{
  "n_layer": 13,
  "n_kv_head": 1,
  "d_mlp": 2304,
  "activation": "gelu",
  "norm_place": "pre",
  "parallel_block": false,
  "init_std_qkv": 0.0157,
  "init_std_up": 0.0157,
  "optimizer": "adamw",
  "seq_len": 512,
  "train_tokens": 998600000,
  "steps": 8681,
  "dataset": "wikipedia_en"
}
MLP neurons of a small language model. Each row is named by its layer, matrix (up: input weights; down: output weights) and neuron, and shows model dimensions 288-415. Each number is 128 + 32 x the weight over its row's rms, rounded and kept within 0 to 255.
After each neuron's rows, "fires in" lists the words (lower case) most often at its 100 highest values on Wikipedia text that the model never trained on.

L2.up1505 [138 168 116 110 144 159 161 177 132 130 111 112 101 124 131 214  69 117  99  89 107 107 112 160 147 103 177 160 143 131 138 150 152 148 122 125 138 125 117 143 188 198 118 112 134  97 113 177 152 106  97  96 103 104 141  87 130 169 103 142 107 103  69  70 100 112 171 108 181 140 127  90 134  98 125 168 126  75 144 160 177 155 160 125 120 102  92  97 156  94  70 107 209 145  91 124 140 142 116 113 134 100 171 135 168 129 181 135  83 113 133 119 107 155 149 125 116  59 171 155 164 117 129 132  84  71 133 115]
L2.down1505 [190 143 137 143 111  87 125 155  97 125 166 143  97 124 104 133 111 119 119 106  93 131 106 109 158 130 113 216 155  94  71 112 158  62 129  81  85 100 136  99 158 155 135 119  89 119 139 128  92 117 165 127 155 150 162  91 148 110  84 155 130 109 169 116 168 145 175  63 111 116 118 137 114 132 178 136 131 166 117 168 143 154 160 137 141 154  86 105  78 110 119 150 129  85 135 153 120 123 125  77 155 149 158  79 136 115 152 151 110 108 139 141 192 113 164 155 106  74 142 143 194  82 125 108 171 118  90 137]
fires in: "all", "are", "of", "the", "allergen", "allied"

L2.up1341 [128 135 122 154 147 136  58 160 142 149 149 108 134 130 135 152  47 110 140  72 106 167 138 128 117  98 130 153 164 142 131 139 138 126 138 118  81 143 155 137 156 141  90 102  92 122 146 119 177 144 149  77 101 129  78 136 103 114 136 176 149  67 111  87  94 155 155 126 137 100 126  52 151  46 131 104 130  91 151 172 110 127 125 132 141 166  79 114  70 125  92 159 147  89 148 108 115 135 133 108 117 139 140 106  99 132 183 137  91 110 183 111  98  98  89 143 163 137 107 148 167 126 129 124  93  83 142 103]
L2.down1341 [ 97 144  66 179 103 120  85 144 138 132 113 138  94 136 150 142  45  92 162  78 118 185 127  98 161  98 132 188 127 158 135 124 160  90  99  89 112 108 146 148 178 131 107 167 107  92 127  66 201 133 119 129 129 105 146  84 116 113  94 181 148 126 124 102 111 152 134  63 101 104 158  89 197 108 134 160 117  97 114 182  99 163 132  70 121 113 109 146  65  96  94 151  93  25 128 129 100 128 173  61 108 182 119  88 157 163 123 149 105 118 159  80 157 135 133 157 132 115 107 175 158 162 114 107 118  94  80 144]
fires in: "of", "among", "other", "has"

L2.up1193 [121 209 127 154 172 125 116 100 198 175 140 148 181 120 132 133 142  74 128 179 142  97 133 133 147 129 134 111 167  89 129 165 145 110 154 121  96 124 123 158 124 120 106 102  94  81  78 177 101 161 162 125 120  70  94  98 116 114  86 133  92  67 143 142 107 132 150 106 111 129  99 145 150 110 122 105 118 125 124 156 164 163 114 113  58  92  81  66  57 145  84 126 129 121 138 151 141  77  92  94 135 164 107  92 130 152 159  87 116 143 110 181 186  74  86  90 124  79 114  97 157 157 147 108 101 117  87  68]
L2.down1193 [ 92 109 129 243 136 105 111  61 147 141 119 124 145 133  88 147 137 117 125 148 147  80 168 116 147 153 153  79 140 121 134 135 163 103 124 152  83 120 132  91 167 150  84 155 107 128 111 102 133 153 105 146 120 105 146 132 138 112 123 140 157  75  89  83 146 134 166  97 109 106 102 103 152 178 137 144  59 105 132  78 134 173 100 104 185 106 100 149 145 112 116 141 149 125 139 119 159  67 114 112 107 168 141 102 126 181 167 111  90 188 124 130 124 116 116 143 151 137 112 127 119 127 152 118 103 145 112  59]
fires in: "such", "following", "same", "that", "previous", "next"

L2.up2164 [107 116 129 131 124 118 109 176 158 149 131  53 135 101 119  83  60 117 128 101 128 128 133  88 144 138 177 152 150  73  91 180 143 132 127 100  91 136  28 118 163 157 137 119  83 168 143 160 157 124 136 105  80  59 162 146 132 164  62 142 160 118  94 113 104 179 129 102 127 125  66  48 151 108 139 120 154 122 155 152 188 120 153 125 116 122 145 110 132 130  80 161 146 105  97  92 173 210 126 147 110 178 125 187 151 137 170 142 109 116 117  76 134  89 149  76 114 168 214 141 149 110 150 140 167 119 117 103]
L2.down2164 [154 103  89 206 152 133 178 151 137 135 110 113 108 127 111  92 109  86 123 107 108 102 105 137 102 158  99 133 103 109 153  71 158  81  95  13 108  79 164 138  91 111 120 156 107 136 161 164 182 104 173 104 128 122  83 136 152 139 107  62 145 129 140 101 175 149 172  93 143  76 142 107 132 150 166 175 111  75 108 121 149 130 134 127 109  94 100 175 154 154 135 116  65  97  89 135 109 174 131 149 109 102 159  83 154 172 157 157  71 135 114 101 112 152 140 178 120  75 130 162  88 174 185 109 100 128 113 139]
fires in: "among", "most", "of", "across", "accounts", "all"

L2.up287 [135 175 107 165 137 121 108 177 150 157  93 148 121 186 123 150 153 105 131 172 101 138 103 119 135 113 156 153 143 138 109  84  52 112 157 110  81 125 126 105 157 104 114 157 120 114 114 133 103 137 114 132 130 127 146  74 117 138 118 136  92 104 132 211 118 140 129 123 163 126  78 125 146 149 185 171 124 183 156 111 164 152 113  89 112 115  97 112 168  93  59 178 151 118 154 137 166 123 106 131 110 197  89 186 135 141 137  68 136 107 173 148 127 153 123 156 142 100 147 156 153 165 113 138 141  48 124  85]
L2.down287 [114 138 145 217 101  90  95 146 177 154 127 164 109 170 111 120 112  97 150 169 177 162 171 109 102 155 107  99 113 183 205  97 144 105 124 131  83 105 169 132 121 131  87 115 181 144  92  83 147  98 134  92 138 147  80  93 138 144 113 135 143  92  84  97 145 149 180 120 110  66  87 118 166 162 160 116  80  66 149 116  92 168 105 134 128  93 151 135 140 149 123 108 123 127  72 133 153 149 131 113 125  90 119 108 120 152  91 216 101 136 157 128  97 133 111 124 136 109 109 165  93 154 104  78 152  24 109 130]
fires in: "that", "following", "first", "next", "last"

L2.up739 [ 93 144 133 157 112 112 134 105 138 117 135 158 120 174  88 184 137 119 214 100 133 132  94  89 186 126 145 106 145 119 123 168 111  86  97 146  71 157 120 116 152  92 158 157 121  82 182 110 142 114 141 192 157 124 158  99 172 141 175 107 132  65 137 105 132 152 111  98 162 112 160 104 201 112 216 139 113  67 137 208  80 131 172 120 128 180 127  58 125 156  97 132 152 161 152 125 136 127 113 150 121 118 105 165  98 193  62 168 116 160 101 126 147 127 150 156 127 167 172 145 135 186  44 137 103  82 112 110]
L2.down739 [110 120 141 170 109 168 109 135 137  83 110 186 148  78  88 171 116 154 160 125  72 180 123  66 148 224 138 146 162 125  78 139 150  99 124 174 106 149  79 130 123  21 124 153 182 118  99 146  82 160 126 161 125  99 160 149 120 127 164 131 102 141 113  82 126 165 133 193 149 124 123 121  96 131 189 134  95 125 138  85 152  97 110 118 101 143 173 140 161 182 102  98  89 169 184 141 136 124  74 147 107 131 152 113 103 114  94 144 133 135 110 148  85 168  89 141 194 141 124 129 166 136  78 137 123  70 140 112]
fires in: "place", "single", "medal", "zenki", "sq"

L2.up2133 [121 121 141 116 131 128 118 118 195 107 106 126  77  99 129 130 124 114  81 101  84 143 133  84 144 156 166  68 156  95 138 110 160 135 111 151 110 104 162  95 103 130 109 126 112  95 110 148 109 185 111  59 132 138 138 188 199 110 104 152  98 129  14 178  85  99  79 151 169 126 119  68 146 120 192  99 134 187 162 125 195 104 135 145 106  99 108  82 103 134  85 118 116 146 117  84 110 149 114 157 169  95 148 242 155 137 190 187  98 111  87 145 141  94 121 126 103  56 173 147 128 160 184 148 115  85 118 147]
L2.down2133 [195 143 129 166 162 142  96  93 132 118  95 110 139 113 228 108 124 153 102 164 136 117 131 101 133 157 129  95 156 118 135 104  75 102 157 125 134 138 128  66 116 102  98 124  54 134 119  84  47 153 116 122 146 132 119 172 136 148 165 139  79 101  98 118 140  79 134 129 172  93  94 123  80 197 209 211 160 156 163 117 163 133 186 125  60  97 156 137 112  57 139 158  95  93 140 102 153 178  91 153 141 125 144 113 120 145 120 109  79 100 146 147 111  78 143  82  90 110  60  92  81 167 139 135 109 135 131 136]
fires in: "with", "against", "among", "that", "as"

L2.up334 [ 90 173 165 130 181 104  85 133 122 118 148 140 100 123 168 116 103 162 104  96 122  36 109 119 118 132 155  69 143 110  68 161  98 108 152 156 156 126  95  95 164 127 131 152  90 114 147 147 143 166  68 145 124 160 159 135 105 110  71 154 134  93 189 144 107 108  74  99 124 154  99 129 129 149 137 186 130 198 167  98 174 140 142 120 157 121 130 108 155  85 143 137 151 193 147 132 107 101 127 188 116 116 123 175 123 126 132  98  95 132  83 165 141 113 131 160 146 168 177 142 130 135 137 155 134  73 124 109]
L2.down334 [118 157 157 255 170 119  89 147 134  85 120 105  71 141 111  87  78 128  84 110 159  72 141 138 133 117  87 111  62 115 149 179  75 155 182 158 170 103 153 183 116  86  88 152 137 150 129 125  92 142  91 177 111 168  84 164 146 117  78 136 177 101 171  78 107  79  97 108 134 169 134 150 195 129 139 128  83 168 138  94 122 130 126 135 161 140 137 105 151 109 133 153 127 142 107 133 130 125 148 152  53  76 135 169 106 123 124  82 140 155 106 130 130 218 100 116 110  80 127 119 115 106 132 112 120 100 148 155]
fires in: "by", "that", "pinyin", "if", "with", "female"

L2.up349 [ 95 164  81 159 156 125 135 159  86 132 158  93 125 137 129 122 140  97 128  93  58 133 102  99 100 119 114 133 135  75 114 148 124 154 119 120 108 124  72 122 145 171  98 160 134 105 109 180 105 106  87 202 152 162 142  76 107 132  94 132 105  88 125 164 151 120 135  92 187 135  92 106 126 134 139 124 125 123 179 113 156 112 176 123 149  74 105  76 198 132 138 184 104 145 139 111 158 116 134 111 110 215 108 204 113 121 145 153 144 154 108 142 199 129  92  63 137 116 135  80 145 133 105 136 103  58 123  81]
L2.down349 [107 169 133 239 177 133 176 139 114 144 110 144  79 140 140 111  78 106 171 181  94 153 145 134 121 125 156 159 149 120  92  89 153 123 105  73 146 115 134 144 172 106  53 149 106 169 124  82  92 104 131 135 145 129 109 118 118 117 115 139 186  94  93 139 133 160 121  84 147  36 117  83 133 170 158 133  74 123 179  57 132 150 156 107 139 124 114 142 116  68 166 103 117 146 115  95 113 105 126 125 126 126 161 153 155 140 106 137 148 129 175 112 159 152 118 101 134 147 126 153  69 109  48 144 121  71  91 112]
fires in: "that", "each"

L2.up2283 [172 142 153 121 118  73 158 108 102 135 129 138  83  90 123 202 156 102  76 158 102 181 105 105 127 110 154 146 166 127 137 188 185 127 123 141 104 117 116 127  98 134 126 112 103 123 126 104 124 148 105 129 160 125  93 167 121 124 125 126 163 112 111 144  84 105 116 113 123 120  80 139 134  86 114 120 130 134 182  59 154 147 185 134 119 146  80 112 101 222  51 120 103 125 125 138 104 159 102 142 143 133 141 181 163 143 164  85  49 163 129 191 197 125 133  86  71 115 120 162 121 122 188 112 164 126 133 131]
L2.down2283 [149  78 110  81 180 100  98 101 168 154 123 134 149 137 100 137 112 101  95 186 188 131 156  96 182 189 149 114 145 143 116 141 105  86 105 128 108 137 150 131  98 157 122 159 155  61 142 123 152  88 194 111 176 112 105  84  74 169 123 109 199  92 136 109 147 214 167 119 109  18 105 151  92 112 174 141 139 132 164 129 140 105 143 120 103 132 149 215 144 108 130  93  53  94 181 160  76  89 110 118  98 113 160  96  49 115 106 109 153 142 105 114 167 121 125  97  67 178 120 128 141  74 139 117 130 128 140 136]
fires in: "where", "among", "accounts", "whereas"

L2.up707 [152 155  68 127 191 148 110 163 142  82 109  97  98 148 146 131 123 144 141 101 127  78  26 103 153 114 112  84 140  79 151  95 144  92 110  69 132 133 104 101 147 168 130 158 106 119 139 123 140 147 138 141 121 126 153 105 147 134 189 209 108 113 119 190 163 104 158 150 150 144 118 134 135  81 198  97  95 155 126 135 155 112 163 117  81 108 132 141 118  96  91 179 130  98 102 106 111 167 163  96 165 132 126 159 197 160 106 112 129 124 158 114 110  78 163 159  96  92 144 157  86 136  88 190 159 109 125 119]
L2.down707 [123 114 127 255 107 135 121  88 115 124 130 154 165  98 154 147 155 132 165 146 147 129 137  99 100 108 120 137 106 122 156 144 168 119 107 138 112 111 163 110  82 127 152 146 124  98  85 143 124  99 140 162 165 115  98 129  63 127 149 149 185 139  85 113 124 120 117 117 189 108 129 123  98 112 169 112  43  96 130 132 132 146 114 151 138 124 129  96 130 180 141 152 171 140 103 112 123 141  90 110 125 133 117 131 169  96 159 127 130  96 105 174 110 125  86 140 142 144 118 152 130  64 174 106  86 114 190 155]
fires in: "as", "included", "include", "at", "malathi", "with"

L2.up1694 [107 193 167 107 146  91 153  94  82 110 144 100 119  98 107 146 105 110 141 143 105 160 107 128 115 159 153 116  92  65 140 137 107 130 116 128  82 117 120 134 152  92 120 132 138  83  96 126 107 148 179 126 134 115 133 119 132 102 118 152 151  85 127 105 135 116 164  70 149 118 148 112 128 109 176  91 134 132 142 209  91 146 158 130 106 158 108  97 113 109  67 125 112 126 105 176 136 111 129 135 102 131 169 130 105 164 136 198 131 139  81 133 137 188 151  82  63 120 121 186 135 225 115 180  39 127 173  96]
L2.down1694 [129 107  92 255 155 155 107 146 140  89 108  98 124 167  98 129 118 129 130 122 119 155 176 123 109 140 105 136 142 125 108 127 152 193 121 173 157 191  63 145 111 121 147 103 174 170 144 147 142 170  87 118 154 181 132 170 136 141 126 160  82 155 141 134 142 131 125 192 187 162 130 109 119 151 119  96  64 150 140  67 107 118 137  95 150 139  71 133 143  80 147  69 119 177 187 118 140 136 154  81 146 134 127 115 136  86 127  67 119  92 104 108 130 102 110 122 141 105 134  97 144 184 120  85 131 123  67 128]
fires in: "of", "single", "medal", "given"